config = dict(
    num_hidden_layers=11,
    hidden_size=576,
    num_attention_heads=18,
    num_key_value_heads=18,
    head_dim=32,
    intermediate_size=2304,
    vocab_size=19531,
    hidden_act='squared_relu',
    norm='layernorm',
    norm_place='pre',
    norm_eps=1e-06,
    positions='learned',
    qk_norm=False,
    attn_scale=0.177,
    bias='all',
    tie_word_embeddings=True,
    parallel_block=False,
    init='normal',
    init_std_qkv=0.0309,
    init_std_o=0.0066,
    init_std_up=0.0309,
    init_std_down=0.0033,
    optimizer='muon',
    learning_rate=0.00272,
    beta1=0.95,
    weight_decay=0.21,
    lr_head=0.00601,
    max_grad_norm=2.0,
    warmup_steps=200,
    schedule='wsd',
    decay_fraction=0.655,
    decay_shape='linear',
    final_lr_fraction=0.0,
    batch_tokens=131072,
    max_seq_len=512,
    doc_mask=True,
    train_tokens=440600000,
    max_steps=3362,
    dataset='wikipedia_en',
)
MLP neurons of a small language model. Each row is named by its layer, matrix (up: input weights; down: output weights) and neuron, and shows model dimensions 192-383. Each number is 128 + 24 x the weight over its row's rms, rounded and kept within 0 to 255. Numbers have three digits each.
A block is one neuron, or neurons of one layer that tend to fire together. After each block is what it responds to, as a language model described it from the Wikipedia text at the highest values.

L2.up38:095181124107107207138147155082120125121133175114164102169121136173126143128153143086132148127100103113145142127181107114114099131129145157185138096126149147148151106106122134128146083104150126082158100136116129111130107128117145137208127153112099132127190133085140109100152141145087136156090124096155106135042101138167130133121115057096107162117138127142112098092103147135133116122143127165152091146137116087107121143121115119115141144129062135130125116145129150114125109122133153100128126158118094135147112109176107159139131137118135128090153142121153128150144133099159095093
L2.down38:109132132099107140094164131132143134198118164139113107104131164103104171103103124131133140114146168133081088091143156143107148108114132121143132144144090129103138137189108139111124189129139096145153136135130148131100104117126084090116144144127145146107124146158150106079130098112142106133139117156122117124096145168092159126161104161166053122085135076127139140133131148164092142146158135129088071133138132129125138181099115103156124098131141113125111129123181110164115125185125114132136133125152155123144137163133133125116150132157139163172093137139135146134074087140102156095
L2.up911:112080123101174117119131161137110124153135150132146161173086087140144169108135108076134117115150121137133121083138118160115128169148124134125155110086155157137132106089113146150138148137115101117155154145137186128138146146115149165120143130122124150110127145141114109099173147181133139136092168137137118117139139155110124112101081171124093096112149124150146134121163113096093118152141119104106158141106132136158131103141135155141157098087130131091144108168124134101103117133126161122126127104101140096126135084134141116153129099100146140117132119122103156129146088168097111087
L2.down911:143162115150164158116135164153105111150107136121120147111125089119125172152096131111139108191157110149156092131157135135147126104135128080116136117143118146151141099145099108134125149105124110158113114083167132143118111101121146136122125125126126140157118107137138131139172146113115154132131123128115135115097057164110120131111143138145162157114129145101109121131118141184108127149091142159147112133159106079162119125143118111164111149093130097183141128114092117124114101147117148122128170176121138184108131093119133132133140155144133126101132113136128083138125124147142124120
L2.up1710:138110126114092171125186188085103090122102174066128108157106146143115128135119149130126158145166135122122110103149091135127146139140134149134109142078113122145106146184166185099129148107129150108114118116126139124098150100157101105134124123144124155144142146124136108143129086138131110140128111157133091146156137145133097089165137167102160127137118149150110117121148123103125125137124156134182100110144109149055139100154088144125128145093110167114131108144095151138126108151096135144096108094168144151127153113167112125157143092137139145078104084069108088143106145163126133122
L2.down1710:112124058075133147141126103146112093143126145133134167085133130112158129161133136157141082099097146101109134115121156141063116159077088100140099107148161125079168090140123100149173130149104133105133155143118121142094118116124115100136142133126161165119124161159172108167182159081161162131141141124176132110126146125123146138142093147157142106126111144113089147152116158110128138122149161113128112152099127113138156163120126129177162097112103123147116173143106134116106169150123129114098134135138146132110154142102121143121127129124099123108109148134102168117084136108159104145
L2.up2027:113115169091160095165130114160131141151130125153101176158123122090116143143122131132115123179144110119164104132157130121149162129166165108139137096131098125155127094170153137110160157141111162090094113117127128162111167161135120140148109172150135103141099136102122177103140150136104139121114151147096129127134143155091078118119146163090135095090077102158117170093169145128139117143126130108136125153153102116141126117133155145069116124122147116156107135117118135093154110106133116116108169129163087138105109130110130125081123118143134126115153126122129140108147125102138125101
L2.down2027:117168112140134173147114131103129125127094134153148149172145134110127112047128159114139119135159087103111157127150139176089124119133131154107082126108137116130117095108145172114162140146157140104083155183146151105112121107115138171148120127118127201113145123123166139107104143128136103141130153153100164110142116143153119151120155151175143133149155150090095117106092118096133109133108137084112105134115130126077124117168137111142098147105124078130095139121118114122162148162125127155134123137130141120105132145164129116073144128118113126134111150149119133128095131164142147124
Description: Cell values and separators inside pipe-delimited stats tables, mostly zeros, pipes and dashes late in a row (| 0 |, | – |); rarely a mid-word piece like ch.

L4.up1272:161118126112135146072176112144143114095128140136045107156137099164152127116152127063125174128103091158177187104084100096134153101103141110139102114153143128158155128176123123109125113138103079130099109155147145159156124131141132077112156087126130127119161113145104145164103125185138161179145117101092138101128177118148118101111120083132140119116135148162109106143131134112132103121146143082145103139145104151164120101168126140130103120095172108135121114154111110153137117148096111149123109136108155111105086162122151106155131121122150103155134106139145111141145121099120091147
L4.down1272:133166139143146086124136106106148159099159103136075071186111148113107137133141147091105142136124119144154160119130180086125155131153138142154100127128141123144131131163166146110149089106148147096153107097117145128138120077141087107116109169144119112120086106128131106109143183121098168138104128091141167140101136112154148079101131144119136138172109130120078098114125167123128160087115095188123101150120098127100099143130089117115087157124096104128140119132084164138131147119124123136147085123131148136121099155121189151146107162125161127129110140147100080166091105141138107115
Description: First sub-word piece of a word split into tokens, mostly "f" (f-ate, f-lesh, f-unny), also bl, exp, and sometimes pronouns he/they.

L3.up605:137115097151089130148127106116128129129146142124124155153129129140143174122153135146114144106136144135116141117125098133147110161149120128109158131099116130114165112140132175110135149074130133089111106175127160114130132128100128149130129114134132146138125151173127125162133128142115137134143117125098132141107126115094148086184099077166146109130176148132122111132127134126155179147095129151121135131071162125146131128144093130119108121153124130115122120154137116107169155126112127147103132123144148174094161119134129151099155133118165109107187193127132117108111118113080112136
L3.down605:081106143152156145063149105154156115111102120128156156159104114116133109121141098091092160133141135121174124116138171152170125159132098171109172108135100150100152132140120149086176118111192120125145112130162132137123114113123092143115140118100150107081108125109095155106083135141178129114108141163130122140148119102095148176127149123124152113134121112151135129127124136135124146162132166158163110154117103113117086149119147110139148127108101161137162127117151115110082124168117128102092137122072114094127087123099121087132089146119119109110096135171125125175118093153141143112
L3.up1711:147123093102154133120098185111137115137142157148116136126137151127100122141123138147109140142122135127181086099127090121147130169141157073126153116152124110124141139137136191124132115118111115114113162090134178122158119120145151084135159129126071110123079103131098137134138083107119187130132167108125150126125141128110132164163130171080138138125130126125141109161128100123117098131107144144140138117171185170170133143145156133124105121132166122122104125108162135114138108199145098110137144144141122166064127166104156073120144144133135090119130098150146152136131129121121121117
L3.down1711:126121124126085165151132143107152151086090160136146083107105128085154129133124151133129124130120124103146116164109116135119135133131147112129060118113148145091134099131104128128190142135122163134081124141181118110104068116177124166111147125161108128119094118166129136137161145114169142079135126155130100111127104146131153132173149083151133108128115091177129135185106092124126123145067165144133111113162158151116150137127090135123109129138098165112083103123166139127119105100150098181168114144108171114123112111121133085122152103139107115143147138130110140144139141160136151064
L3.up1926:148136144112106109151122102134194146088157102117133130101127127152098130112123128099123151126142121138128106140123126114124086135113143139123131164149132121125106158132080134144118128085124117122066154126126120117147125108129127106161167141116141098215122132111108053135143095134120143170121138122145115128122143143150140106120096134103117150110105101097122120126106151128114097125145141102099123146160166094133104152142132122134137103100105153123072098118139117176138176128145098131125158119112131117078140155100130103129118149109108105094112117080124124100143126139153151135
L3.down1926:117124153181117131132167113075149137133123098171116104174128132136144141104156145111072134100114121149101125169133153087099112123158152086141140125130097124171171130112076120121141131114150163162117133127150144136139096137154112117127147114099119090092103100122111130155126204126117147147169094116154090088123120145144132184152112121088152139100147133124120126128147134129137150119114144173133065121107133132120115181152125118133105113151098162129122159161154119104126130086092109147164106113178119110136155119101153118129086202146106139147110153091113083180172105112153108106
L3.up2240:084140136118066143097182126133104143104160152099081121160102123084122111114111118111080076126140141113160136127130114114138120175134119106127098108104139157157148112112173151123092114132144159068122099136135121160161130115113100100114141139143101131156086125101126120114103112105102130140156107134163124137134121173152129081119071147094133143138165145129118119128129109134114130090119107137095105113127105113111088120145141157154153119122113142109122138157091124127154156152140136148160139133093152153143126138171147111132123135084107138146128138092104085136128161128120107134
L3.down2240:089137135108122129120119153114145057126114146149146127133108092116089132075132164130142174099132110113134144150143113122102120125110133134136101158136096147155177119088148125119109108108122176117123143134083091164129108135140117144163123130111068123112130202118120156130129163174144105163141137142140115158108122108155114081143169135160162120153123114147145171134167160086128130134136172143138110078128150136127109113118096135130121077154120127164143158145123171120126121125152108170122167107177121133130144158122132159131107147144072158124119145154159140106137093135142126120
Description: Short opening consonant pieces of longer words split by the tokenizer, mostly " f", "r", " Gr", " st", " tr", as in f|ont, Gr|im, tr|estles, and sometimes "its".

L4.up1990:096099144109141088145143173166121143126093107137139101149120140133139175088164090131082128112159094142131128121197113154122148127108084090107131128121115144143158146124114174152221145137116119105139097115120110136119119113161132128131140153113134110111161088070118146114129152139117124100146145149121168132090151138151115123153148124116122113133151128138111118106124110097123127175130131110103065129139078145094157129113139132122105128086140167082116134086094114132166140131139097153128097105125144165128163109123169149082110160148117144126139144129135114087130171132179154112
L4.down1990:096162094132145124108176091160138116132144123185174153103127118146152141149145110127124182130139140131126123118115143145120126153110138135197124126142113090163149139110124131128126076094113155134113141132137154128116148129093129131109129116128136167104139144174134129147113133135165115073117124118152136164146120101123145163103155121144111145167116136131100141124130081147163116126123162080125147183115134104112090120131110148118158131135097072127139104121101093121139129119130101123104164115098132171118122160095127127149129090194148152106127080125167104100150163108169135140
Description: Cell contents deep in long pipe-delimited Wikipedia tables, often the last column: stat headers and numbers such as SO, E, GA, 0, 3:.

L3.up133:206135147117165124100118136160117118156159112094127114119098132091133140118144119139108121073147127110146116178144122127131115133134144169133109145122138137187128108123102114125116146088114123152154128129115099121122088125110138124106141099158144133131131118109119140148106090089116153118106149124147131135121151145166114153151083132163114102129104131102107116125110147134104092126140161133118140094153128125093092136155140104120135123101132136105116153140159113104162148116120132136142138109120103135168136111148138137128123128137127098096135122138143096130149106125103128116
L3.down133:113134158145142136069104120160150110156117092105165130066135116158096132163167137119130118195119164136120137172164118102090116134124135142135129139108135134127140157137142147117155108132125129136094118135164158127136148154115128069153103112122101146142132128092115088104127143130128153131119117166123124125132144183131121177088136127132132096167112087174155154132178133128129161136145130082168136093178169164085126133142114149165100125101123140128122108153097121119154060165104117108146113146152124130168181137120138097127147172161121142124122091130087087106131118128135102148
L3.up246:132149092093127125144160104136118104137104188113112157162123162137104110146118129092113131144152140123065158141123101148120132114121127147125078130192113155161124081155144145137112136082129146135134138111115123136143175116107122110147118141110111162112167173108101121174113104097126128131120124062117154126107081112164139140124133167094108098131152127139102052111144126111075139077111163136106091107111105146141137115132127121128098106147128159134107141117171128143121114142142098132177131106132126120153141145169134150126128118156134105136143110135126131135105117127109139130
L3.down246:133162124130154138126144119149098075202154160164105114098152128126121158132138105107146085099127135136114091129106118147137119117096116125130136089120141143140138156190155144111093099110116082103131136122101124159158119092153126130111106101154140116135109116130130149091093129149162137163131129087097162125131132142149116162172058094153121146117096116107088157111084154130155131148144161108127087130105104134094110153124066113146170136075144116114093097110106132099107137134068107122110122135122132134119112163135127168163141142144104116131139130123117136123127103108116112120
L3.up1266:132109112116073121128084161145149124173124136129151117174127133091123139159091142134138124114114148117138127176196117094146123112123123124167107131121076154115176139123099149109170141115116139118151135136114155164118129113172149124114131167137139080130189111098135102106110141140099168117152164121114123155137147189112149133131140147124117127101109099144088148101125100139133128153118171137115107172100112205138148149151136126119147128134103146099131137103100108125128110123127138134103120146175113141110133164128122171099150147123162117115079116131116084127126103112073152099
L3.down1266:156151127124145111117101124146166108131133091100143135110129112116107089170124080127120143118126128107157130108121131106106097154154141129119061110091100130141112114150149138107134132130161181047066113110101152155071156113119133107134094138152157118136132129145173115136149145101184118150113155154133110152106101128133116175133110135151115180120170140126118125148118127125125105130130124129125133134181111106094153117156155113162107136138123102133117124152085118139208084142112118116129159159082132135142133154115133127103145120162129123136134120128145156091106112102130108156
L3.up1575:177098104081134129139119171159126153131132119116117103153133122093081174125077121114159134112134162138139122149154141129120106119156146141158105114128125109129120148145112107093140121153103134077146124130150127143119124123176114146144108130109123141109137165098173100122073146091105135150123130123104142140093131124153109156110105115147102090155110120189123137173136140122110172085113158143123100087123121114157143119125122147118155110149123146104076156158145112105129077168113115116150117148101097129145180111116139140105159174158141132144129095131127132129145072093115105120
L3.down1575:149160141116147147105110091132124138114111154089145126061101133159131037137126101148138104095124163132132155145119084137098125115117094115093128086131108146146138164134125182139144128069118139128079123135105155131125180098114132114110124120136096123154101085114123162112116128121136139149124131129116134106100155142128139175088180140129111113148108095100138134109122122162104097122094134119166111151141106116077188136113116099160051164112117119143131146085132096126127138136142164171146099102164150113145103114119099096116108129171162099128141162164181099124124121155119081121
Description: Fires on the closing pipe or last cell value of a wiki-table row just before the line break, e.g. "| 0 |", "% 2020 |"; weaker on final list items ("and Milos").

L2.up469:100142097152169115135150124100157135176131097108122162163129108160141124144137145097115152147129143145141111094136159122096142132103066113141141132125119111170134104154159141124114122119122112102148127129074137162169122144128127121173151117106099136144098117137112161112130083171168144128156110147144125134135152068175126114130121109126136158099178126093101073109111147124143087107135111144172132093119136132103089097133156133143143075135113093144114143128140081086133191106136154154105114130118144124120173077111142068104172127119138116121140188157111126125153166143111132164
L2.down469:104177114143097153128151148115158135177147171181114132125089132131147144097140139131130122130158115140127138174067127113115165189132095105087159139119104174146124129161113131137125114107140142167108127143126154136163116136118137144093107063145152146113115138162129146093169140124153139143123138141134095158132145095159129101156098121112146115158112120159135107088114118095148102108129128126093133122097125131092120128124148192152169107143106100168157126110137154132116117158095108179123166123086143167117143126121110137157089145142093125153097154165133079102128121104116148161
L2.up985:166085133151109115105152140137094146109173114149138181168101153119137138078158153121129136140124106125119108110148074143131139130123143127080125129129085170106128137095120140132167158145129136158100113136159124156138129130141130128101113121115119110125152151123141181146111107161140178143129095127121116183131145132113133146158129118127144110172156181121151138144162126113142137101142126129102092139116130141128125142172182174194168141127146116101132136139081078138172120166108142141154109125122103115159144147145128133098116137141121070131102151110167140098147160144092103151
L2.down985:104129137104087130125133107127142100113120104115133144137078100114076103120133141119118093113083100097139097184186092104162151115134144105120120159098138085142154120153127139098115149116116141118133107120165137140144072117132139149151121111139131109194099129156157131151129129138114043117124145159137078142157121164108099134109133136122112104157108124128101157109105161149093115135101120162147123131105148077118114129120080108125124130128119116133079100124131160125145125120111126144121123126128094170145135143133117141129091106156141150114152126143100126106151103111142122118
L2.up1033:109096121149136109107143135134129150116127134192103170116094119151116140136144130134107138126113100114149134118137161150139070133096104148135105106139120154134160084160118121106168134186123118128092119065064163110155122143131154125117085143124131089160137141155112099146223152128063144128166113137151092127160133143147132108140107125141099112161144141120153122128128155118135107079126140106118122151127115120130119150140116116114120069123116117077111110098096110115118122102162140184154096114117145088120144119134117155127139146094125145127098188136123121125135141096149131101
L2.down1033:120101103140144146164104149127129124115133117138075144094093133141101129152130161129144136118129112126069150128116128071126083145132153166159134131120092104180112145122147175103081127092097131149142151117080130109104145116107109105104105055095114135162086108117164128108113162169138120087151122131128125138160124111131110162143128159125142136126133140147105105179091158153101148157132126137128154143168123110161133106135125121099126096135094164133147127140131091123141158130125139117099116100113118128140154095158131149145136118092122147098094166129139116141126107139141085126
L2.up1688:137126066137137139148148088126135130175147188101129126164151119147147102104157110092106147147137125102129137163127103155133136159137120146135137158122078154119148116141141103141162132111157091114150094123096136147111160125138110125140117120124174194100140156167132080125127143101135135117127108186134158148139151149120133118136127119115101153148106106146139136122134118118152151134162136137135128131101181122145143152107125138140157072149115141145125116115141130137124079119099123155126097140102117093126133137152107078111103128134143095143132137155181116067122127111132130103
L2.down1688:156131142129109143130128126159144158128106084134113131135103155168138115145109124117121098134111127134111145131103100108128110159125156074140155144138153116166135130127102161140153170125143134125098113128140153133119107113115111148090139123134126110119110134134104136074145161156099145113122136141107146121100098150106156162127094109115149119169152131188135139111158147112120117100122159198164091081103133160120133190165097147097124107103115105077135084167148088129138114062120141125076124134126133108095111130100110152116082174136123139178174132127103145165141086131133157088
Description: First piece of a word split into subword tokens, mostly f or F, e.g. f(ody), f(oxes), f(used), F(ounded), plus sp, We, Se.